{
  "n_layer": 14,
  "d_model": 256,
  "n_head": 4,
  "n_kv_head": 4,
  "head_dim": 64,
  "d_mlp": 704,
  "vocab_size": 8192,
  "activation": "geglu",
  "norm": "rmsnorm",
  "norm_place": "peri",
  "norm_eps": 1e-05,
  "positions": "rope",
  "rope_base": 4200.0,
  "rope_fraction": 1.0,
  "qk_norm": false,
  "attn_scale": 0.125,
  "bias": "none",
  "tie_embeddings": false,
  "parallel_block": false,
  "extras": ["capped logits"],
  "init": "trunc",
  "init_std_qkv": 0.0331,
  "init_std_o": 0.00626,
  "init_std_up": 0.0331,
  "init_std_down": 0.00378,
  "optimizer": "muon_variant",
  "lr": 0.00103,
  "lr_mult_qkv": 0.7,
  "lr_mult_o": 3.0,
  "beta1": 0.95,
  "lr_head": 0.00459,
  "grad_clip": 2.0,
  "warmup_steps": 200,
  "schedule": "cos",
  "final_lr_fraction": 0.0,
  "batch_tokens": 16384,
  "seq_len": 2048,
  "doc_mask": true,
  "train_tokens": 201200000,
  "steps": 12281,
  "dataset": "wikipedia_en"
}
MLP neurons of a small language model. Each row is named by its layer, matrix (gate and up: input weights) and neuron, and shows model dimensions 16-111. Each number is 50 + 15 x the weight over its row's rms, rounded and kept within 0 to 99. A neuron's up and down rows have the sign that makes its largest values positive.
A block is one neuron, or neurons of one layer that tend to fire together. Before each block is what it responds to, as a language model described it from the Wikipedia text at the highest values.

Final word pieces or head nouns closing a noun phrase (humbu-ck-ers, manusc-ript, album, book), plus dash and pipe cells in wiki tables.
L8.gate156:38 65 54 45 28 44 52 39 51 42 48 67 44 68 62 28 39 34 49 52 34 60 61 39 38 54 50 74 51 22 47 45 41 33 45 35 46 58 33 52 43 37 47 73 15 46 59 50 42 42 80 43 48 88 43 55 60 66 28 59 51 15 46 47 56 29 14 42 50 16 54 64 62 27 23 53 56 42 60 50 53 60 48 42 41 62 47 49 19 44 40 59 46 14 65 36
L8.up156:70 29 61 70 62 31 77 86 62 42 40 52 57 56 47 57 55 50 45 64 29 58 65 42 43 30 37 49 61 38 50 38 37 53 34 40 47 39 09 55 52 23 37 53 21 68 65 59 29 41 22 26 54 43 54 34 71 59 67 43 45 34 37 60 30 41 77 55 62 46 51 35 53 64 07 59 31 56 35 53 43 59 53 57 62 41 51 51 37 71 40 61 60 53 38 51

Nouns naming a creative work, mostly "album" after debut, first, second or parent, also film, series, version, song, book; weaker on table dashes.
L3.gate86:22 63 48 48 61 45 43 65 59 35 47 62 52 48 50 54 61 29 43 57 54 59 49 55 58 42 66 59 59 68 51 60 68 46 55 70 60 21 69 60 41 46 63 36 10 62 42 63 55 46 68 45 50 41 25 47 64 21 24 31 47 63 37 40 36 44 39 53 52 33 74 50 61 61 32 45 38 68 44 58 55 42 22 57 42 47 40 55 51 33 38 54 45 24 65 56
L3.up86:57 45 38 58 72 44 38 72 56 62 52 41 37 49 53 68 64 40 64 70 49 51 61 53 48 40 44 28 37 59 46 35 58 38 48 69 49 23 65 41 40 40 29 61 27 58 69 69 35 70 55 21 61 45 51 61 37 31 45 48 45 12 65 85 30 25 46 47 45 46 71 31 72 45 30 39 34 74 46 36 50 57 31 40 55 49 47 47 57 47 30 50 38 17 26 51
L3.gate97:51 60 72 53 58 45 57 19 20 52 54 42 35 74 59 54 53 37 51 75 40 81 51 49 45 16 36 43 46 51 54 75 60 55 76 42 36 78 45 09 36 39 53 70 50 68 46 69 52 46 64 47 20 65 49 53 40 46 56 35 49 47 33 53 71 47 75 45 49 65 55 47 33 52 42 46 62 59 53 34 61 52 49 56 79 46 41 53 67 20 46 35 54 59 67 64
L3.up97:37 41 60 63 46 60 39 57 32 42 59 30 49 57 45 57 59 37 32 34 34 75 74 50 41 25 24 81 45 44 54 67 69 51 52 49 58 55 42 24 63 27 42 57 52 59 43 55 59 53 89 40 65 64 45 60 26 62 61 50 37 34 63 23 35 48 72 56 47 57 56 45 34 61 60 61 78 51 40 26 69 30 63 59 52 59 58 48 46 08 33 51 49 40 60 59
L3.gate223:46 60 51 76 34 36 62 56 51 81 38 59 41 50 41 61 82 61 37 27 39 49 44 61 73 43 58 53 59 30 21 63 35 39 85 65 78 68 49 62 42 60 33 78 30 38 57 43 44 63 42 14 42 65 51 66 64 72 43 39 61 07 45 29 58 34 36 64 53 27 59 62 63 53 25 94 27 68 62 53 60 63 48 52 67 14 64 22 32 40 46 56 76 46 30 47
L3.up223:42 39 49 53 34 68 53 49 66 50 30 45 30 33 49 59 73 37 52 33 41 58 66 61 42 69 44 53 43 49 39 73 81 53 71 46 46 40 81 30 57 64 56 52 52 66 60 60 51 59 51 42 37 67 52 41 32 52 67 23 80 14 02 66 65 29 47 50 94 61 51 78 63 72 42 47 54 70 52 26 18 31 37 50 40 33 53 36 63 47 27 53 22 82 60 49
L3.gate259:56 73 37 69 25 53 63 59 58 55 57 52 25 66 53 60 54 47 49 38 52 52 70 58 52 39 46 60 45 70 55 43 54 48 41 32 99 16 60 70 48 51 23 54 68 27 64 67 65 43 55 28 54 17 49 31 85 13 62 59 59 23 57 59 53 62 39 33 30 42 39 60 35 45 56 34 33 57 38 33 48 55 52 68 57 42 28 64 56 31 50 38 41 45 48 42
L3.up259:71 81 70 45 36 43 82 45 60 38 55 32 43 59 54 42 65 32 43 33 45 82 71 62 67 40 63 48 45 43 59 69 60 64 52 35 70 50 56 68 56 43 18 59 53 32 33 36 45 68 68 28 60 42 42 00 75 29 50 33 47 21 42 65 64 57 47 53 43 40 54 49 49 45 31 18 27 16 26 45 53 36 38 50 18 78 42 71 44 42 68 52 59 50 46 56
L3.gate650:59 17 46 63 52 67 90 54 36 49 64 74 45 47 41 62 49 43 52 39 45 50 69 35 66 28 42 51 41 79 59 51 02 57 41 54 68 49 50 46 33 53 40 47 58 30 53 53 39 50 75 81 60 30 57 48 49 58 92 28 14 45 41 24 42 49 33 41 39 59 49 54 35 59 48 58 62 66 40 47 65 59 52 62 48 42 72 45 20 47 64 71 57 52 60 34
L3.up650:44 52 54 62 54 50 59 38 58 38 58 70 60 60 42 43 70 30 47 46 51 68 51 37 80 34 37 78 43 46 64 82 55 52 67 45 54 49 60 43 29 36 81 71 66 31 50 68 41 65 65 38 60 46 64 72 62 68 66 63 37 36 61 31 33 50 54 54 59 55 36 46 39 49 89 34 49 46 54 53 64 46 54 76 56 51 58 31 19 27 50 50 47 71 31 46
L3.gate681:56 38 74 24 25 74 78 42 56 55 66 43 58 36 46 45 83 43 58 30 32 71 59 41 82 40 48 60 62 33 36 73 32 57 47 14 65 69 51 31 52 72 53 60 49 54 37 59 58 73 52 12 66 43 48 74 52 55 61 58 32 70 34 09 58 64 52 60 39 46 65 55 27 65 25 43 46 71 64 58 49 88 70 45 50 50 39 44 51 44 24 49 46 35 44 44
L3.up681:73 50 46 46 63 68 34 44 38 62 86 57 64 59 61 61 79 43 57 52 30 65 37 53 70 55 65 66 34 14 71 55 28 37 59 41 61 48 46 56 55 62 09 47 29 78 26 49 41 56 52 40 47 54 46 69 25 53 39 52 33 38 27 45 37 53 40 54 55 44 71 37 37 58 27 52 62 54 45 18 63 72 42 52 42 65 51 40 64 32 61 57 51 21 40 40
L3.gate689:58 54 54 58 70 53 70 28 28 46 54 32 57 34 46 62 62 37 69 40 44 31 57 33 44 28 31 31 25 24 77 36 47 43 52 34 67 59 49 28 42 55 59 65 70 80 29 53 37 38 54 48 42 61 55 55 58 60 46 43 60 34 51 23 65 41 47 34 48 67 50 53 52 35 48 72 54 54 39 61 39 67 55 42 60 26 72 46 60 48 38 38 46 61 42 60
L3.up689:49 84 39 56 34 55 62 77 39 49 33 49 38 42 56 68 82 73 74 38 63 50 53 37 46 55 45 76 59 65 41 63 49 27 33 55 29 60 66 58 51 58 67 41 47 70 49 63 48 58 63 39 57 63 37 53 56 49 65 14 52 62 35 29 66 40 72 63 45 44 46 73 52 41 39 74 64 70 51 18 46 49 93 47 60 35 67 69 57 32 53 59 48 69 56 64
L3.gate692:35 44 49 54 27 47 28 53 50 66 59 24 75 42 70 50 42 28 39 69 49 71 61 57 60 56 34 53 47 43 56 28 46 23 55 47 52 31 43 25 72 42 31 68 43 41 21 51 58 58 43 31 62 41 42 44 27 48 34 44 59 34 55 46 68 63 53 37 45 56 80 59 18 50 47 55 47 32 46 43 53 76 41 40 51 70 59 90 34 40 75 32 45 40 37 70
L3.up692:49 43 55 75 54 52 37 64 54 62 63 27 59 78 69 58 42 64 63 63 42 51 70 33 39 43 36 45 54 45 46 43 31 67 52 42 55 61 44 35 42 58 33 75 70 22 47 50 37 41 68 54 44 47 34 49 33 50 59 48 47 43 72 54 39 63 45 65 64 47 70 38 18 56 40 62 47 63 72 60 22 46 19 49 42 51 65 49 51 60 55 16 74 75 27 66

First piece of a year or date, mostly the century digits (18, 19, 17) after in, a comma, or a table pipe; also month names and opening parentheses before years.
L10.gate35:27 23 64 60 51 52 67 60 60 42 43 23 43 39 43 57 50 34 33 40 45 51 72 42 58 48 51 75 44 25 54 71 51 50 30 61 42 41 30 21 37 46 65 41 48 41 54 18 55 25 21 56 34 60 45 49 41 45 65 36 23 47 58 40 30 68 26 39 55 57 42 47 76 42 39 38 49 34 29 39 36 66 54 48 33 55 58 42 40 69 23 48 51 58 44 40
L10.up35:26 55 81 68 34 62 70 41 68 85 44 64 35 56 17 57 61 55 60 48 39 50 56 31 39 67 50 54 61 55 62 35 37 61 42 39 62 40 48 58 50 42 42 28 49 48 70 52 69 64 65 52 30 43 58 37 33 82 71 23 51 50 50 32 56 52 73 25 42 65 45 30 76 44 37 40 29 54 28 39 36 64 56 41 20 56 41 34 37 59 61 47 53 62 55 36
L10.gate49:65 45 46 47 74 43 23 53 28 56 73 54 44 65 56 29 28 35 42 45 48 45 75 52 61 47 47 62 31 22 51 72 37 51 75 39 47 55 22 44 50 41 71 30 25 69 45 33 48 62 62 85 37 49 50 45 24 54 67 45 47 79 73 37 63 62 48 20 34 55 46 54 50 35 38 20 75 52 59 14 62 53 28 61 64 60 23 34 41 65 41 56 34 75 74 44
L10.up49:52 09 45 48 59 63 55 45 44 54 59 58 36 61 60 87 34 29 57 67 58 30 75 55 59 34 26 44 59 65 41 49 73 85 38 22 34 61 47 73 23 68 54 53 78 69 36 34 39 59 62 77 50 56 22 31 36 76 40 51 60 50 58 15 55 58 34 51 52 65 20 35 42 48 57 37 43 62 75 71 55 74 43 70 75 73 55 43 55 65 78 65 66 48 45 62
L10.gate116:44 51 81 43 43 54 36 52 66 52 54 35 41 57 55 60 55 66 42 44 29 54 38 64 67 49 81 68 65 52 40 61 31 53 40 37 59 23 10 38 60 46 38 45 72 39 58 51 65 94 50 65 58 51 67 40 62 48 51 52 45 24 20 42 54 51 62 67 25 32 31 50 33 33 52 44 65 54 28 50 36 74 61 42 62 50 60 58 29 52 26 37 40 47 59 40
L10.up116:41 42 57 53 58 43 64 52 35 41 71 39 60 65 65 56 73 54 63 51 44 49 50 48 42 39 59 59 53 57 35 24 47 71 61 53 37 71 64 61 66 13 23 58 33 09 65 41 42 53 80 44 49 60 19 66 42 68 22 57 61 27 59 36 58 44 54 28 60 68 68 41 38 48 27 51 32 56 35 40 63 50 77 44 44 28 79 42 34 56 80 82 14 58 46 44
L10.gate274:41 48 50 37 69 69 70 56 57 36 49 40 57 61 51 27 56 33 39 58 60 55 75 68 67 29 58 68 61 76 52 55 51 65 77 47 66 45 36 45 54 44 53 78 17 31 57 56 17 43 60 72 48 39 59 61 40 50 25 54 57 66 41 52 63 53 27 12 54 59 37 33 61 35 23 37 57 45 47 38 51 64 92 70 76 49 33 34 40 67 09 28 59 52 44 67
L10.up274:52 63 51 43 38 43 50 64 54 51 24 32 53 49 66 43 58 71 65 64 57 79 50 45 46 50 46 58 84 27 57 25 71 48 75 42 54 71 28 54 59 60 49 55 33 41 37 57 38 36 58 68 49 55 63 67 31 57 47 52 51 55 46 45 50 53 65 62 64 50 44 32 45 14 44 28 59 60 58 30 48 54 34 31 52 64 41 80 70 43 47 53 34 60 41 13
L10.gate493:46 67 67 62 46 42 47 53 54 30 37 33 29 56 44 46 51 47 53 56 36 56 68 50 73 64 49 66 64 58 61 41 42 46 27 27 50 58 41 40 73 45 66 46 59 44 58 59 48 53 57 51 47 73 35 67 52 57 65 54 59 62 36 32 43 50 33 68 68 45 45 33 57 38 46 48 48 51 73 49 56 44 37 49 61 80 00 41 65 45 44 59 52 51 65 42
L10.up493:33 39 40 55 35 41 37 20 37 12 58 60 45 57 38 43 28 36 59 44 48 47 76 43 53 51 38 50 69 40 34 60 38 65 14 53 52 83 20 49 73 52 51 46 38 72 32 54 90 79 49 63 39 35 31 53 69 56 60 43 65 31 31 29 26 52 45 59 06 56 49 50 39 38 32 36 30 48 84 56 52 46 35 47 72 57 55 23 45 61 45 66 48 51 64 45
L10.gate504:60 23 48 51 59 15 47 41 75 52 21 52 54 35 48 52 55 33 81 64 51 42 60 50 45 27 36 47 64 54 33 74 41 51 52 28 49 39 58 50 49 64 34 41 57 77 76 29 31 42 51 72 34 59 59 43 65 34 43 46 41 40 24 57 54 73 57 34 40 51 60 22 51 65 18 50 65 38 24 39 55 65 56 37 67 32 41 55 35 43 13 53 46 42 54 53
L10.up504:27 44 44 66 24 74 49 84 59 57 49 35 53 31 68 36 35 54 39 38 59 34 57 64 65 33 66 62 67 23 43 37 74 16 19 34 31 70 47 52 56 58 58 61 45 56 52 23 86 19 35 47 32 42 49 41 79 28 58 57 21 59 70 45 26 53 93 50 41 46 40 48 58 59 56 38 58 56 32 58 66 72 42 68 95 44 52 49 46 50 43 53 57 43 42 59
L10.gate507:44 64 60 82 41 38 29 50 31 53 14 30 53 54 47 57 78 46 71 72 58 57 32 73 67 30 54 50 43 41 63 49 69 48 54 57 45 58 48 55 34 75 84 22 44 56 68 43 36 33 32 72 38 53 50 43 47 71 24 18 40 66 47 37 49 24 29 47 51 37 59 37 56 26 43 51 75 35 49 55 41 37 38 59 71 42 65 30 60 39 50 56 35 56 50 61
L10.up507:62 53 42 37 51 55 33 38 72 44 65 76 96 31 56 44 42 44 53 65 18 33 62 55 27 56 27 40 51 73 60 47 33 52 98 51 43 56 44 45 29 49 47 67 41 50 21 43 64 45 43 72 51 44 49 27 36 59 56 55 40 62 43 59 43 46 34 52 65 52 52 51 35 36 46 59 60 33 59 19 60 62 57 41 53 98 62 37 55 34 69 31 72 37 52 04
L10.gate541:41 26 37 68 41 47 38 67 67 34 38 67 13 62 39 75 60 25 74 39 66 50 30 72 28 66 49 43 62 41 47 36 60 43 40 19 43 38 48 40 43 69 46 66 47 34 53 41 73 29 30 46 52 56 45 42 53 36 70 67 50 43 38 26 57 41 09 53 41 75 52 38 66 55 46 35 66 41 48 19 61 32 37 70 48 42 35 46 56 41 28 71 56 64 38 60
L10.up541:34 60 58 42 46 39 54 45 67 59 32 61 56 34 46 41 42 24 49 37 64 25 46 46 48 56 62 44 79 56 43 23 50 59 18 64 49 48 35 35 48 35 60 31 23 52 62 46 68 34 59 71 52 47 35 24 33 57 44 58 69 67 50 72 76 57 31 30 48 82 39 45 46 31 46 61 52 42 52 48 53 55 29 62 51 30 56 15 39 33 21 77 33 38 58 29

First pieces of 19th-century years (18 in 1882, 1830s), common surnames after a first name (Smith, Miller), and party names (Liberal, Labour).
L3.gate44:37 59 62 36 17 49 64 31 51 65 38 73 54 47 66 64 35 45 65 48 26 62 46 66 49 49 46 20 69 31 38 41 68 34 53 65 62 69 65 49 29 34 61 47 46 36 51 74 58 18 51 57 21 46 43 25 53 40 67 79 46 56 28 20 49 62 43 69 58 55 68 51 57 46 47 52 29 39 60 54 66 57 68 74 56 47 45 67 46 64 34 55 70 38 73 50
L3.up44:47 65 63 70 54 72 29 33 55 36 66 38 43 59 54 59 41 50 53 39 59 35 52 03 69 77 44 70 61 65 61 35 44 55 23 57 45 28 60 38 88 25 68 47 28 40 35 49 20 51 42 56 67 52 52 35 47 52 75 32 53 41 44 58 47 42 47 07 41 43 53 54 68 27 14 60 47 74 70 47 53 42 52 50 56 55 70 29 58 57 60 67 46 32 55 51
L3.gate49:44 64 48 62 75 41 44 31 53 67 61 55 72 30 66 59 41 59 73 64 58 39 35 50 53 64 72 27 58 42 50 36 75 62 56 54 86 58 59 69 54 34 13 48 19 51 61 76 54 45 59 20 73 63 66 34 53 51 76 48 25 49 63 60 55 46 35 59 26 45 63 46 64 51 48 22 73 42 57 20 56 60 46 92 49 91 46 20 25 78 62 72 52 66 36 52
L3.up49:62 79 67 55 63 30 40 73 82 32 44 67 38 43 63 38 60 51 42 42 38 69 54 34 72 38 79 40 40 48 38 35 60 50 76 74 46 74 24 46 51 96 44 11 37 30 52 58 46 37 75 34 46 54 62 54 45 36 62 57 72 24 53 53 41 41 54 67 32 68 10 39 50 47 55 47 07 58 64 57 43 49 50 66 41 57 46 52 37 60 43 56 64 47 33 35
L3.gate187:40 36 49 35 64 77 46 37 46 38 46 65 38 36 39 59 37 52 47 73 52 45 56 53 74 28 44 72 45 61 36 41 21 09 50 69 57 61 43 67 62 70 58 68 16 56 27 61 60 72 36 40 28 56 59 71 77 56 54 64 37 27 41 57 72 46 24 59 76 55 76 33 23 37 76 60 50 62 72 45 60 43 53 61 67 14 48 61 53 33 49 63 57 47 45 40
L3.up187:48 42 46 39 62 49 30 37 70 31 52 39 60 38 42 21 51 61 59 69 65 47 64 58 73 31 35 70 54 65 35 41 58 26 61 64 46 49 51 46 71 47 67 44 20 48 26 36 81 47 46 42 42 35 52 55 39 38 42 35 62 24 40 36 65 37 46 68 55 34 67 45 41 36 59 50 33 65 64 27 73 38 77 79 68 36 42 51 44 58 40 51 50 35 54 64
L3.gate255:70 67 50 38 39 55 39 30 35 61 53 60 58 83 48 57 35 61 57 83 47 36 31 39 82 32 45 71 50 32 81 52 53 43 75 27 45 38 41 72 81 59 34 52 22 71 80 13 41 37 46 41 35 76 50 43 33 79 77 53 37 52 51 36 53 54 66 50 62 77 62 24 55 58 47 57 16 71 66 42 58 43 20 52 57 42 49 48 52 39 45 56 43 59 67 40
L3.up255:35 37 54 33 78 91 37 35 55 70 65 60 62 40 53 30 63 45 74 51 44 30 26 58 47 45 60 61 32 52 16 53 50 30 32 76 71 53 25 67 67 68 27 50 40 36 53 57 49 61 35 59 47 58 42 50 49 19 54 46 49 62 48 20 58 40 69 62 40 50 72 60 67 67 24 33 69 16 60 61 80 19 56 63 43 74 50 50 56 43 44 37 38 38 29 49
L3.gate322:66 44 45 49 60 69 42 50 52 69 61 71 43 59 20 22 39 34 21 46 65 50 52 68 64 50 57 49 38 64 03 57 59 71 54 62 41 61 42 55 26 61 43 70 50 21 51 82 65 49 63 32 39 60 48 48 54 22 57 45 39 39 42 49 55 60 57 35 67 32 32 58 28 54 63 70 10 31 33 50 84 75 42 78 60 55 35 40 82 45 47 47 41 16 50 52
L3.up322:61 78 56 38 46 40 61 45 62 35 47 69 32 54 50 47 52 67 65 44 46 79 27 53 50 43 43 54 45 59 32 61 30 21 51 38 38 58 40 62 53 60 45 43 56 41 71 43 24 44 67 74 40 42 47 31 50 49 66 40 57 18 72 45 38 36 64 31 52 42 64 84 43 73 47 65 56 48 49 34 42 21 69 77 45 78 34 52 55 44 48 75 39 08 43 54
L3.gate372:47 89 40 57 69 73 66 57 56 43 42 58 62 46 66 46 38 27 38 79 54 33 66 50 51 38 69 58 45 41 30 55 72 38 41 75 56 45 44 11 47 69 55 68 45 55 53 54 32 35 49 74 35 45 41 63 47 30 58 37 00 48 51 39 36 33 44 37 27 55 62 38 48 21 46 42 33 22 58 51 50 51 37 60 63 25 63 56 49 71 51 53 49 53 66 34
L3.up372:30 54 36 65 67 50 71 39 27 43 55 55 33 25 29 24 31 51 33 45 40 47 55 47 58 33 51 35 63 28 21 49 72 66 73 44 85 52 39 41 63 43 48 53 23 69 60 50 27 40 49 48 33 21 37 54 56 61 59 69 44 54 66 80 45 69 41 34 58 30 48 44 39 44 62 57 50 55 33 39 18 48 48 62 79 57 43 30 40 61 32 44 42 60 38 54
L3.gate447:52 40 54 35 55 45 46 17 30 41 56 54 43 42 24 48 28 66 47 68 50 42 63 38 49 73 49 57 37 50 49 50 59 58 34 51 38 32 47 43 40 55 49 86 47 67 62 64 30 52 65 29 51 66 53 53 49 19 37 30 52 22 47 62 49 43 57 60 64 37 40 41 45 56 29 10 66 40 63 70 37 34 55 40 33 54 51 37 49 37 60 33 62 61 45 38
L3.up447:58 35 52 63 10 31 47 54 15 68 60 36 35 50 35 40 37 29 46 35 59 36 57 38 58 54 62 49 42 71 60 60 62 55 47 52 34 40 35 41 64 26 57 49 31 71 28 52 59 60 49 29 44 60 36 51 65 47 61 33 70 27 48 36 50 62 50 69 47 58 63 41 40 27 45 41 70 22 58 55 74 41 54 63 85 65 51 88 29 57 66 61 46 46 43 64
L3.gate675:55 50 48 51 49 68 55 34 63 71 72 30 66 61 55 63 54 51 44 57 38 74 55 74 60 67 27 27 52 65 48 41 32 44 74 47 54 66 56 60 57 74 50 69 62 42 58 77 79 65 61 48 36 73 38 43 47 45 31 53 56 53 27 46 50 55 38 45 38 45 35 46 73 41 40 61 47 65 50 11 59 36 62 76 55 31 59 60 27 55 59 55 18 35 71 71
L3.up675:52 69 74 38 62 49 27 53 49 51 37 81 55 57 32 71 49 33 36 61 35 66 42 43 49 47 52 77 66 45 43 55 40 30 56 63 74 57 55 49 40 54 55 41 58 57 46 66 48 53 51 51 19 72 53 68 42 40 25 48 60 41 29 70 40 36 54 52 71 20 37 63 68 49 44 57 28 70 25 48 62 62 53 65 37 74 46 61 62 64 10 67 62 44 66 39